config.toml
d_mlp = 768
vocab_size = 2408
activation = "swiglu"
positions = "rope"
lr_mult_qkv = 0.4
schedule = "cos"
final_lr_fraction = 0.1
seq_len = 2048
train_tokens = 197600000
dataset = "wikipedia_en"
MLP neurons of a small language model. Each row is named by its layer, matrix (gate and up: input weights; down: output weights) and neuron, and shows model dimensions 0-191. Each number is 128 + 24 x the weight over its row's rms, rounded and kept within 0 to 255. Numbers have three digits each. A neuron's up and down rows have the sign that makes its largest values positive.
After each neuron's rows, "fires in" lists the words (lower case) most often at its 100 highest values on Wikipedia text that the model never trained on.

L2.gate658:122082132152167138098166145121118094137094159137132102126157128098158095132102105126078150118134158124192151148122098116101146141135082159088131094117145158140125131105126110103089125130114084106123140121102109162149107122067142089133121169114115141105111142170120147112129101152148090129144155157151125131114127127169100144126088165140140142102151114135135110143164125131113146088086119119145159127139142119148102154130086113141128132152082119124156119119148128152119128126069115093124159113187116145145148115145143174151127120139104166130096107137074106110069122146148126141
L2.up658:128126092158155146112151143148179074097094154104114100124110143119133132111134099103127144128108129145139138117077107107144101118126070137114133135118094089145143132111095171145108117166110133129130141156100126154164138118096093087146098091102122153137159133095177106108175117128100143147123126131163131171137105128144181123142164133127122157136119088106137116137136148109154115108157166122126146103109170109152111153104130117134158186128100146139120102110116167175134119114148108161101143160115127119127124109123108153098137153119158127120113162115106129062159088138127066114
L2.down658:140145128145169163131109162125145139110077129175121115111136133101131133133131103109155096146138105120132126140125127120109127152146125130130088146124041072126157129137123164161139146141099128128127097110117132155138126148135096143079113090105119139159174107117164090105161135142106154145122108093139104098135138140143112102135152123119150163162075117100161126107150171093140105135146096125107130125138118123146132092097180094117071124111124179153142099133161162135155178147120122149078118151130149117142133129105125151151103121107137154137090150141119141137162148145082125075
fires in: "are", "were"

L5.gate417:106084127114137114126107150097151167102114153112145118097119081128158121141105120151182120106139138114107109126134191098077111101108144109156139179106124181137152154152109100145127122099128109129118141184126142174147072147111155162076136134167119104095088131134133109120169121111146098153111138091098180097126146108177159167135093136151151109143130175168121120169136104114132144128136121116096143095170168111145118117129120106114131160125131144139114133126124138110133149135120112107127139144160107130103089150115142132134134163085120161111097122132137124110105151134102119091
L5.up417:134140110097114103131131054154153179090131108140137127142092121096118116131149129125152147132111148149139146116125159109131133177109178091165104153091135144110101134155138123164102150118141107146116105090130118136147119109127138165102080134127115118154113098142172115107157156119107119105147116146105150099133131139170126134144081152066157117108100166160104129163151152150119131147176135127109105104143147146110120119112175109103115145133143115122129114125121161128151156115158139087124121111064105119126128167116125147132141162083083140152163126187138143146103162151089104128
L5.down417:137122102107095097153125122116084086149155148088141139130129122111125113133160114148138106110159100158134121107133143190169108173139107128132107148144080136077130086119091076119144157147132135135131117149150138154162111127161131147109107133161112128119148122120134143102139163135169115130169129078091091150134151103116137149149159104128139100102071112164140125123173120134159089126123150141129106145117144148150160108111092167136132133173117130127088130107048164106131153157133085122140117117122150138087175151149132122140141104099111108086126114143153137149108093131133146125
fires in: "that", "which"

L5.gate645:156116093112089127136144159129150125094087116131127162102170149124059109127115099094147119119111179126174154147124110114139115127108122130140126115116134124141152129130157152136150162154137113153111165149127093110162124099097122121136111132127113116145112165159144105162139139157146138117181073091119159139081071099150120124173145132148087178133124140115117137152119105090102116140123135094131129109169116135115098183098084104112123114149114147108119125141107160149132188130137078120126125150150102132102122131142116149150141149097096152133107145136147129087121167102130075144
L5.up645:145107126103102135149138151125136108129128123093115194090143102083086119127111114133130117107170157110167155144119123129129117099110104149146145113166140147141137167163180140112145129145144118172126132116123127088145152111127112095104128148123101111160098190144113082132147154123135124114153073114127169164071117117157119106189158117148082163149134151111140132144120151071058110130126134093146115103142124164134113158081112100130106125132095147107179107123096120140162150138139111110144135128154106123100114115152113144093122141128099126130149136144146118124127127097155112156
L5.down645:113119143103079166129138165109108107120151146114119125160132133092101104152144125116151110104132148093122113132111123228155155105116128133110158123145080137141110175162089124131201151135126113139145145159106164134124105085153126132109152127092137094120149108164105095131129147130125144081136119057108150106120111112138123104125140125126132136123086120130136132092161153131145121153105114098137140102131113148123117144113124103104144102115127138080137145122144149155153181120140168133096103153150107116125143157153095191123131106136092190178131134131125126123131105146124125110
fires in: "a", "more"

L6.gate515:142146131138104100094126101125149075092126167135115139081125102136130094144130138130129102143130157146126168087130110100145126128116095154106087146154121097120081121110131116126126090114174097168182094153183109126129126096143141114145181138148104087122190114132126143153150130081161153140135124129140167099132123098126138169140146138149138150135131153108207109158136115138113106123098152107148149120140111133135145145107141138137121096137120140119097074173118109133168086133078152145120104164107104104120107142149118146103111131109107135156119146132162107088143123106124102135
L6.up515:125127092129118151113115113137122098085086150110117144084130163091141132166116094139103139125159166107128132089123161093125116141117096094061114171146168127147110144125162132096125103171171094120158087153144137159162121115141110125128135139169112098108126141134150124171161086100130128131140133154143162131144141109149162134142102138127134127162155154100137135126130136121151120111080132070144156119193116164143127171124138091147113127135136121081117096107146111103119152126145162114141107145115150087111131158150077123139146145115117143114165147180152154108091143144133139142
L6.down515:133144101126137152121164124153091174118169105125092143089105126109176124155131125109141133138096106123128114146131151196141082113091127109097146141124138150124137123126143121140105137150140106136156090142111156133154096162116118126140129122174130072116096123113144118138200077123143128146165136057144140153158159114120114102173129132117105120165118135110166117116094155101143100139119162144142083148129108145104147169079104125134109122161110136100123113123125136170125113113132147162123105103116122117189126152157083137149121112118173142113111117161134139105151086113129104134
fires in: "an"

L5.gate581:132140185148108100136138140087113164137135185135097132116148143092133120155111121179126111119129142113116117150174102166116080126130128134144147139131145173090108082120147179158148112101138155139129134146148118104083158183107102096118132173160151096068112123122128177135113130117118131141104131138111126100127138128086122140112121121163158148089132111079155173139150092085121138148148160163156123078126134176131137131139167130111135098146104135135130110085129094133124110154105118113171145123135131100116105164138141126121157111150157134146145129102112105164121085133119146112
L5.up581:148128134122138146136134125120126148124107110163142159147104092125133135189112107149146141105157070135148133116152120126098129107137123118110115136154104112134090152133103088105097106118169142101118123064149197112132145125151125099091166116111122184115132141112128108075126157092117047131095120150146119159102142123152148097140155119147102114144121104159156142094136107136139119097118152131106151161110126134157149144095123128166152183120141118131122141101142137124116091073188171154119158109105129127116143104139097151100119110155112083144139131134136156082135135132110140128
L5.down581:119096113114113153098159123087110141126082112115128103139138115189129212100069098093131123137165144108150141159133138117163172122144130159096173116125119131132133155094088131092118119093152098104084108118145116125145119131095082150127112101120133098100154120131123150112092133147141147128107155122158098126109093127119111151108106126148101170119092143167092147118143101124126123138095162148105151145157134093119113104166166111133146177150164099149142131117141118152097101135145172160141137141173152146144117102124125122150120105166149171126142133111133147105122136149129094143
fires in: "of", "special", "field", "union"

L10.gate332:099127122139072126097148150118104143107166121170135158128134108144159111130114111119137091131122147173136089124154105131169134150128086133140124123112158163155100136124158091130121140144123134161111086101097118108110105139119138183153118115127137092130165143126134145133176110092114146146098120116104184134141107098105132131153141141103126132107165183143133106129142142133134131153075132104119128111137182133142137118106147163076088184143133114080088143153115126139154144096130120170110111089123167135180092159159134130108135088162148124139131095142166130137129109097134092121
L10.up332:111108103085131129118147140197094144101102176150142106111159123114140119179093108155117122103099112135132143135124073126122137135105145096118118131156140137169092178171088104125129089174155108129193150127136125123121143119090160112126116140136084113145098153163133138153114102146164142158149114126133167133129152149162121099130091101129111126149113124133171095156086107088120132141135151147150114141169164136143150108106151138115163128133086116125121155102105138121120106120124166135129098124101108102118171138173156134136139110104115130123095111121163152131104114190120139098
L10.down332:142133112112094143148129118140114170144116160094085087105141131118120116140145145118130134116144075131143095129125137122128095159123130088100146118111118168136135119122137148081132114147156104147103128106093154128156110173119112142124155128142130102129105137107104143151179133138133131117169156128162137149226158131091126080137102156133066117112153152103170090102129178109090115086148141104122165163114131106115151133075120118140127151151093106149125148133105159177090107094161122169138128100157143112149121120157123129134154117129139161120102135153132105128116120143095118102
fires in: "an"

L5.gate94:132143137109132142095123117126153150112106127131091158107146118134132111163133095134146102144136168111152163121141108119158096118123104129150094155124124134137107125113144100096119163153149132144120153142136115102119093057100094152130125144141140113172152123182173146123152137124128137129132096120106183146118111122120130170140126152157115145107168165135161102114154110099116140143148122075111165091131097115107109151115158081148137119146182130081091121133081152152167177138126159098106117174119116120086138127118079150133149135149077117158089136138133139085104160109116101134
L5.up94:138133130157122134132101153124151118105154134138113218146117104153110109202156109132151097118153139125131111160131121134135109112119089140185139167119117144104105159106144138126094153178153141150097175130106131105145123142128095105121123108119140099154103134141159118134155144113090131081155070107096161160114097136118105157146120107170123114118130166164154107084163113092110121150179129107131118106100133136119104128066136085134115123144135136132119128151079140143148161116153129090135096131129111125103142139139103150142155132128087109115133130121137138113123178149117098160
L5.down94:133125120116104178123100157145126107094157138112122144133105134126116126159155113123175138095113150106111103163089110242151150105131116124117145166138076119135075169114097157129157150162143106136134153153099133130130099088119101116149119159105121108159131110153118089137135145127134126109116082039083134164113121126156129145112126104115122102122088099119133125121130151134149135135117136128130143098138093166119101139135099119128096123111129124119119142134125158135127177130131148143095104165153142114121152173133138158163106148135070167133148125131120149128126128167137120133
fires in: "a"

L5.gate36:136161111129129158114147079106145142152089130113139171093090140154136137152142164154149151123107115140147157076138094125162115117114141083120105110141144111153109109109139115109119125133157161133151129099185155130097122125141098145142134138168145125116108125174141157126140138096155120124143096128132128127130138134152126167087109191139160126077144121134180151114121102174125107130127120087117167107108069100126171119090127090093168123125149123088089128174124112160127176143149138153087105178146156118124085145105110123138143146128081106130136124134116126140146151138127118139
L5.up36:120113126135141145119095143160132082090105088161125152164132168116135112137170128096149142153091111165091149147123097137101137159167117157142125162147104125125087182157126126129109153148172134123070173078109108106141116146125144155117071101141152091154100111170093131148160139127130132106142117143106171143136092157109123143168112104088130105129089125156122134141152130122163117146135144141129094122120182110177121149117168152114114132129141152140142113150110115105164131125103140105103111103129105166124151123188138136149128086158123115110093117136124110104123124161137105117
L5.down36:155101117135099156123111177156144048099128110141101117147148129083152114137112127107145156143089165117082129149090143139117126142128116145104142169126092142146068156128108136118192148171129123119116163160097109119122111067088165133148108136125145123173143106122107140136113115146145144101156131135148132122102098099109147105130140097127117069125096133118145115131119171114143149119152160141116085133119132148131092151142089130112082138088194129138142135163124137127128113113117130123127145172137120126141155144147104131147126133101120161131101184161126104150130124146154090130
fires in: "a", "an"

L2.gate300:124113136115112120170085113141059129131173138105100124115109124150084096153086145135113167089178131106123092121141174145155067092160128116134119159142141172118135152166131136132138135099111079127121153142166152139114124156123143136123121124141151136121092133157134127119093163154121069100149136111141101118150121085087137160111148116138111074163112124153137133096094098159172106118145112134139119149088144159115150148109116103088104124149137130135118124119129139149118095159138137142184103147162172113114112151105127119113107143159150132115116105118108136142124091167091133118
L2.up300:109141103064100143178118149166136172133108122143144167156094131181119103107159155110124098138143104101139138144146184101152171170093133143099119122120148149089134089114114156087098168161145105140113112085099110132128121140131108126153170140104156166098141125129152145132125114109140064109158124146134102143149114124144107123136121143132095113114118137110104156144114126178096119128143169119161089140101086116142114154120128105097135141129096147110137127142117165108094150149142166140133115148089154114133111076164144119104121117129105175142116120141157147134105128153122173112
L2.down300:132134128100101103116144132103093143158112167110103078144131111129112123121143145135148106166134172128132163098158127133107096117146163134134133135107105140165142109130118137133181132113073151147145140103104173091165110214137159084107094134138162081145115127121127118140141135179094144138140124172149103155122137126151129134122139135129096116122121123111130134117148159128130091130158112130108191122149116155119101110161089148141139151102097153102114108099138127101104107110109117104110143064121115096150143135087178161155148111159178146115140141141163107130114092149117108126
fires in: "it", "rabbit"

L7.gate725:139102122120104150116144109117149075104107153116107160134146104135109147184108114126136135150133114123117120134135095126167142119104094138139103137126129121146113136111123083084151163167129098155129180151149123127144091094103110130136156201132154112194105095194123139155117133089133145111170115140128157131095112117134145159124117153141093126123128155132158122118181077113108153135150096113110161115091080104130095144172134093126114104110143149134103135152105122125173140145129169101120100148153119113111143145129114130136169155167110172148122122134093132090139137105124102143
L7.up725:108096157153124158142124150166135152104141127159088174139152125127094098179124087142155162121108191128129105150140104127146183080139105151131128138145109146095097129099123149115146122164119100129106166127130131086136125108112100111127126140081171119124116115170110087113165136131141131113095120142113168142130100165146108153145085135157115117140182103133151126087163074118165142144125121132138141144097095161113113157146121105113131112121152116124115153121098113149130151143132140083137061157131118147087139142159152137157147129143089115134142109143135129104119133087123081105
L7.down725:144137131125120152117132158146121121131178120161117142168110137101102108129128110139176135097138141118132125157132131207136156085165116127134178136149074086128072172112082148137172136127103105103123145148097122144112116128131099119131107108085141123139141124128095079135159133166142085092085096089075149168122112150164157139114130129121131124127106084104131115135122149140151119125105140156129137161125116157110071121134120130117110102122131122108118174150110130145135177126119146118087118160150121130108155167144146170137119127124057178149126133127131124121118123150123111118
fires in: "a"

L7.gate635:115079087131153128091136116132097142144130113133114124109136106179108105144169150121099129139122080091101140158124145120123137111128111144128148128088164133119128129181129103122138142126096104100168144132124119155146164141130179108120137130153120131094162130154180129128125138119116082104183139124109080144171129082085128131150121106191106132150109103142107154118099110158116105118141123148141170093113143156110049098139110140113104127155150144115115154095116121136100146139118148127143161116120127118160117107096090146111132151125170156136102142160088122093111127118181106108
L7.up635:164111125117108132101105140179180108065099135165141141105099088140131072168116141115138090098130095125125143127116131144104113114133148140107135079148133102138175102150096116126162157149135157137145117109186133080110126127154112149126136145133151136158112113137112095153114139145101125087175133146142129116125111108163109145154119161161147140132136127122139087140164170132175126159114126088148158139125158115136116105075133096140113140116130134120138104124141112184145150156162120105150150152111163087100116135153100086106108139107109160131090120140120136123162112080101149126
L7.down635:148147115143138123106102113064115145113067080135133140120081154152118131157083162162144146116133155124108139161116116109147139123144148122113123160142132127117127114099146065107111123134146150092143117107121122138150177156136143129104130123132096100149169169107116127134125104169088128115135134130156121153094111158103068129153099130120106154125161133145096154185153165144091123128164106117124140158118138130160074135074165143146156106085130166105139115140112158066116102153131141096101143149116154151114170097111117121138136124139166132128106119147132116123130143103126162111
fires in: "it", "there", "francis", "points", "vocals"

L5.gate232:118122155088123144091140126124138181108132120135118130179133121187129135126095099140163125116124108149165141144131148145124077129186131148139128105102128104162112135141113095121088102123150134133127118113130159135130130123131098140153157110156099157082101120122124131151126097102118098100092115171133139185150113085159147133121127121184103141145129110105194101105123124089090143110086139136186113150147116118138127147148116140165150102143131111087102139107141089115159116135143153153132141179139154133107146151188137137126122124115090120119136105085126095133091086158147131108
L5.up232:129177122131081142121104132132122160130130134099125123179156107146133144161106098123122150134141105152158103123143156156082111141164085129150131138087117156119129118133086095103093119103072140135119133138186139154123120151098103108131119103143131121079140151102139100108114110134151108107111169142145101169135142067161106141122185143150105164179128108139151117130092092109129150120111113144101113150134107127115092094124115170161112118145108134144090121157119124129145123147132141128149107157117129170146130088185143119109161071113138148130066112122123144128161096128142128145
L5.down232:082140141136156116150147134153110127096134174128105141172126123143090089171141107116136131143140127128187103099149129130136152147133132139135156118172106158164095155093119130138115115105119135096133128086139133121117098127106079106108165128113137100167129183119134122133129127116130145088125139111134125146142103150144164100107125117171147198103094162091120123105153119095127101115128109118143122128112155099156105155097192103119063144112125139123107113100113095165078165157175111163116137063148113133118118146122135172106130151101145129128123116121166123108112114139127136119
fires in: "and", "for", "of"

L3.gate591:128059078144152143117115083127117163145124118117098134115119137119155143144123153137146161147121137098117117113123147149138130133092139129182134124114078134145146123152093125146119132139160102116127105120159094120122151146096137131118097133150132161099097137132145135092125144150121113098125143126119104161129137080169112114198170138127157092157106151138124146170190089149112103140161134139102140135126120065148137136110143103148143140141135096121118119097116101129166072124102075085153145151068114137096151131151132157159132167116140149145135130146155110146143086125161103108
L3.up591:160096120141125113124103145124109149105141154116125113138097172135092125131140156088077098169099168089165152117116129122134121128136165107133097116061107134137126129106144149127145096128110148136128120156109145095154140104107130161086092155154133125156144123133137142124133133157121160124101105133124129112142116077144139104156148153149118157162107141110105131189111126071107144161120137174110125148096104119103137136143141098115143197131121155142108083119130130123147148119117114139152136160065088147097095093150177140145124118131171150158077122109133142137111145125112105080
L3.down591:109077090127138157155148153107097127146111088157138133133137176111148161140106152127131097146137094138157109118125148144164120133099126107142128103135095129095139112105106098160130119077128125120132107109189098151119106154122158111087098138159131100126118114123132084099159118129145114151110148103138130137124163108135139131085129088122143126145127139119159110129149094132138109172146090166083183137153124107134160115122156152150131136130113120103132150174143098105142132169132091105132155147091176098113083101132160185165122162137161141142176128108145103125101158137113096097
fires in: "also", "originally", "which"

L6.gate183:129133141109090159111160105135138109101124183123109159105143108138107126181110086130139110110154134142127160092117097111149128130124094131104088125126108137115101139132105126099143121133180126148158089133161109123151097092152125134162111105124116069142154122124085110158128142105155147100139094112138194094091113143125160186133126102112128143134128143143182147167147126136121129140067143050145124112157155116135119121120154113105109114124129118112114129157123125125161164086115152118106095120151119121106140146141126161130160118122083108146149132158158132102100111099155078145
L6.up183:116115132114121135122113166158105123133089181115111118087151146148131110159097129140110105136178113088112157107125146107156088154118141122082089155157134122139105144158106162103118135134152102135150123130147128169159096107181117143140133101144092130098137134105083120132122119094118181137099129141133169118135125115094180133121117116130129084154111163131184141130113135091137085104087144104125146122194182134128123146100169126136117116145111144104122099112132129114134128088098169147125100106149142113140111156134109108130154142110110092147127104130128149066101118144160169159
L6.down183:147122127124129120127116118136105162127137116082122159112094124108151131120127151110131107115121097097126120106120164240117110141099139129098149121102124121128132129136157121129086147107145114121120103152081173133141136153094107120122143109147116094111122138130118148139166117133129124148132132034128133135170167114132131103159163110152112110180093125150149111130122140120131105136137164122132094119125115153101156145080100134130136133159106120109120107112110151176087155119126160158135171098115133124200131152158109181121165107122174153107119141152102153125133085124126135120
fires in: "an"

L5.gate577:113079128146156161152148135123103145120127093151122117142146121125130156129128143156132083142158138087172099123141172135140121131165106144109135120141126120182167159133121165099093091114132124071099116095114133137117120112150125144135117114133103142126105130137169132153127104157143133119154150116110159127122105111151131144132075121153149157127168135113067167189146149116125113167146102087128135150135105149164156129120130077131108156146148096077116157109172112105106127160124083109159141142135136060123128134133131115118112158078080160110156131142099113120099113144150102128
L5.up577:142127151164093133106142109140128165065139170162118137161127129138131170135170099108127135127150087094088114150116151116124129101129065132172143120108103104162164153154109133130059106141094131136111137127129134154143109139139119104139118082135133137134121129159131108144148085109110161139116148102117131103135111105147123162144104151110135127167112116083107130156111157078156143132134115095140127109134104143110141111107146112119136173114133138081096170139139111094123174078163129138128142102152113102174114115118137140111166118102153098105098132168101119125130060156145112148
L5.down577:153117137108166110140089099135081093151171164141129109148159098096134165152118136125104090131181120140129164142078143174136127119127148141142137160115123116157150166127118118136129132076148111130125119123078097120166129143109164139119138140110097157133111138105155122139146130154098160129120130085116128139131115124136122044088132105160142131092132109175125131124148134143123110079147147123158122111109127153118117132158161121155095099122162143148144149124131099122100116171094115134160102113109104106119112129079096136082137172121158121129151116090163121160124145132192138115
fires in: "was", "had", "were", "him", "he"

L5.gate99:110125141149119101145126154134103064119138116127146141121112134131079109145115065127141146082158157159119164182152128107158160129104105088137169106108141136105097133109144117152137124170141095154138125143126114143180123101119104137130141122122136135114113167129153137147150148136140097154175093117105181107112137133160067117127124138166097104161132088149175132107117133135115110104118104083125154103159135108135115113118114105157117124147102108097138114191127157128171126108146120105132106105143116175125108076141145144168134095125118136125122117163090126098153146146118163156
L5.up99:124099101106108116102117102119140127129127120144130155128141149097121117133122116126137120099150197141165129149155126118160119104154083108105134116147153144126112121115157106131139162126145129141135144145136094138137157094117098122103098118130155165181171142157139121142167142113166120189125104112110157120105174118151100144143153136128130109158128089175151162124138122142127120146110116092131133124093089113083095076122149095121134141181108119093110113148091146152143131100097098064134121135091124177100093134143179157161111103133123109112110136178112093097139161135115147156
L5.down99:138134114135105163110096148148108103080196122149113129166102132109118100146131132129149105134131131096107121125138140215111139113149139101112165107102076108122106148098112125093182156141133122166131122105122123124135093074121109120116161169161119096117155164111140114114130151147111142124108142079123136151124166116171105068142115112137163089147095085162142155120146139110129131129145075116127157089131142141130139139159126136148099142145122097111113110149107140142131149118110136161124147104119126105098149130180115170104108134157132161141120098098099134119155137176125156144
fires in: "a", "is"

L2.gate558:123099106116119213144149120137087167148101104152134147095082113100126150125150122140116117092117159146135129116114127150126125141120111077120114138165110075127131104130119170117086111142095103139122137128191108093168129127110143109117117124136118161083116159151115126144115152152146138170125124134128113144080131122167122137134118113137102170163106082112138171140146111098125120144108145134126104107106070135122122140136141092102160171135095150155169124113088156140105113146107112092123137133134113180117106076110108149156122144109130133167136131088121183109159108139136140145
L2.up558:098089150093099133146164137135165095120117098115145143069134105117122106124103101130133132102106093147127145104120159131137144166112106098138132096134126100132150158155145139140093126121068100106171153124158165129148110109083098116117142134158157096079149145137108137141131168141120162182148118133107118088105112126149140178131115151125095146165125137122188124165132133094122149114119123135163178136169117130120106110125115102135134134124092126133139122132122123147168109131173076150130131106173114135114084068097117092147141146134142092143157123104128146107164109121128169117
L2.down558:152160074118157134117106143109115147122168102156116144169120181120130129126183115136130128105124148126115130170100111154146118128136128100150145175104072095095169124121133144119150132108078133133141138092163100187171125141121149152113097121112102094137140167121145124135180149132134112126105087102117135195118094170141154105129103075129163121125130091125126136099158132106119153127167134133113107139114106138121104114116141120132098130133072108132093160086100131141113120095115146147114125152098128169154172172152103150125106115110137132115146096100123119150146132164131132115
fires in: "were", "was", "still", "originally", "generally", "morally"

L6.gate273:132150110115134121138129137117135125124107104117128110080159107099141112164145117109124118105100109098100153153116106108170148134127096134127088126153105144183113130092146112119131131150127117121163150142131156144111124090103102139112128182149163108156173124159146123117140164088140173152089113132117191172154135160167109145115114126137139100091145150135174111123143142120073152113130131055090199101131124089112136124112134121119120123129162135137052154149112124136149172132143140135100104139112163092138122154136104127124133142162094148139129130117098114107168151117133124112
L6.up273:145147122106136114135115119162177121104120138173134135140115152140146107110118160121149158139143151136087130154130118116131138112142120141114140095108163137070088122100154095097131124178116137108128158122091087105140137129111132080138125086127156125169138130112134140107165096130121102121141077110140142151082118173093113150131102093169089125154158118167142127107123131099098102140135151166146118165077090174108119162119115120173164166124144106159137120167136140155168110131142107091088110176139103147116143142103140152169120142123098164113128117123123123086098152101129112140
L6.down273:127134156094109123123157124161139118099134119113099141120104099109107106143130133116175141077118123108137107116140124116141133141132142122117208077162092104174119151137112133124167157129090108143159126142125124137162107060147083140118163146153146113155124122116107108119164160109161140118149107159092177150120113138172159094091101117135136104118115137135177113103136137120148128093122132105117156088121103171118134122160080121133076154142156131122135143131114151100128150170099129159101132177139141118132131111085153156119106129131072135180123131122144153115158129100122105119
fires in: "a"

L5.gate585:157223175125110074088168142125150157105147139148157102148152117138141076124136111126155118142150142113166096134142105127137122148106142143123142122131112127150133133090108161120164098103166152095139132138109123153109124128118139105153157124161135147092130109098081133163096104121111122118128162144144097139096139067107128152130145134146120144094126132141165127117167122112117147099133130160146168140160125148138113111119141133110145133140109108124066108128147098136106118141143125179113122139145116124095062120126096121133134106122145033174123122116135114133134101149133116118
L5.up585:099147106103093143118147135123124138082122122118141094143084119140099161156099135133162122146133185141155108127129098126087085117134119125145159111095110120159152118113121146108143071156127141131136133128143126141106130125108127134139110099127135107131108095122164104108134105063154143116118173131130136142118142110142165103128171153123099135103156143148203136082189100114116107083109100106151164159107154091130149132137167117134105169132126139110145127159103078114132151137159189134123187095142156160143144130094132118129141108173123139139135107143118097122143100147129116163
L5.down585:050124108171104137137156102139131165090137164156139117155096108121137156128095131135150104130122111088167096109128094139113153120116154120120176095132139111111138126105126151156111090172132130130110143122153174159120128144104109111115148155132104133124102123151122133120145172166151102145089168116125130125136147126135137141124076134119067183150100137125145132093165074134112096149103106117113179128109107144130135174126149121129111156172137124152121114119118122147096096154119070141135147095135141151128113118081164131125138135151090158132073104135097106127108143131105141098
fires in: "of"

L6.gate162:122136108131147122130151110156111165136134124162103124119102123098106121174132176164124128163176100181110148103136124116138149130089124125155125127111124091123154154114157128122096161137166097132126092145131100141143142125151112106157144135214115120125144119133158152122171150120137105126125132135126142103121141078169152124147127090123160108112120163159156125145156088109128118131072125102129086133140116145079128109119151087113066170138125125108127109121116138134128140163136086126099130136115157103075045147111139148124105143142093153142154124154099104139113101114148125104
L6.up162:119104137095127168138128093197092161156133132100105123125117125107098139156113158133075125105191102153110128098138135106122126116099138134145128139131113120120162137115156143094120155128160085147111089212100101141136160102143132143145113143171078131160142120160143126125159151120141091103143115138156111137095156085155148128130150092105120162111109098137132142121110103121166122114100115165101144128175103163125156125092121118114088145109161137143129121114139108107117123109129114148108161092105108136151079127111106110105138152142146158121159148184112115129115102152155159138
L6.down162:122136093125135112106138130147124152123124121114146087129094131141131135102114137114155131127149070139127131184082131217130076096099116076151174134139104141105153145116131160144116173096114106124127153171103136143185135127105150101132130145125106137106135142105106132121174151124077113133135096075121142138155141098145113162144152132139142130113109102124107120124111117129162119135123151121106134132149114143124116159109166140114160115114095155107117103134113139118099104154144104139149138158128148147134097173098101129152148165139130137130173036146117163106094117147102137116
fires in: "it", "which", "that"

L5.gate715:099131126097141113106147085129116169115124147141113121123159097158161130119110096144146104106160098108149166082127119125127083127085148143092099158130125124129140097114117167144141150135189174170145112122120125107128112135148103094136085155183131126145120157132120151142144139072139163130117125130137187136122157151122122127150109123109125146139173187139146155118149122094101105180117135114131156090107159147140143138129127086112094094126119127102128121121115121106137093114136172133157085136115160123123141185180083101152151150117140138161136110112112112070120137128137115138
L5.up715:120112106127128125091128146146179078116120143134108168088089119121142119139106136113101137142142098153138141132155100139140167100143124083146145136133164133134101135120211093094102129160110150129104128125131132151131118110094130153131144155126151121180169150106102156124178135098138126113112131154119152088099160118140113167142132085191123147142142130142184111153144116134135109120097162148147152147136123100152142155098159114114122137137133128120099126148099137118174096147142147100075099132113152113066116123134148125134095115099110112119143114160165127114095119092114153182
L5.down715:145124107114119138158159141160133108098070142134125177130105106139142101148122114142137082133106113125150128125180138086161088116110137119093166136129115117126106127101099138078094136151141131164150090136136124127155091106168146164140144119139092111141105146129099092115121114094138174142133167162098188113131170117104156147114118105115107136137114135151122097150134152126128112120087120111137143136194134147174125160097141090103093126134100141090090131135146148133114096102105184122115131138140145095167149172131128166154153188140115132122140152146125125110093151119114118126
fires in: "an"

L7.gate469:149120087126091124107169116146121150155112154133119155097144147071163142136093109162083126140117130134138117099137123118159120164120137092096159139139143136096091136136133108085097113164116129113158108109132150157125111111138141128114181124161120090131109134160128179143114080110153152123128134137128151120148171126091102141103097134173112174143157138136179107157071121148139121136135124128150103130117141151094129122114123109161114100143109074090122102127122146148128137123126189099106133101129188113127139134148132117089135096123096148104148113168159149075124087159142123110
L7.up469:137151095090103136095142150157148153116130142132119194112102131120150139167122163110112122123113127112163120143123163128151130139112168105093095159123151144102140126169142141126097145131156104151174096121113125132149085116094143138116117123154131121126101169143107091132159133077142160149163106127142174131171139116158131108162102122108097152151112105106138142123121185129122104125138111108139156088108106083161129170094095114160111128114117150106115125119152136113185101112112112170110088137089119138150143176160109105107120139106141114096088135151165141118118083118082099122
L7.down469:098142129136131160126121137123137155108141085168082147092136109114166114164183110116146115088128159112140077129154151141136108147110121126127139104061127139134123135166118118118104125160145102155116132128112176117175133161107137147168116093147116093127122134105137103142162078133118112133141105114122131134150139114112107110148122096149128146158113127133120136127113152106114088122161181116125099141122134151108139181066114113157080149150117100113110148133142147136096110135140125146158115118107175072197116123164137144131166157103163166087124129143136166115148107133102103112
fires in: "an"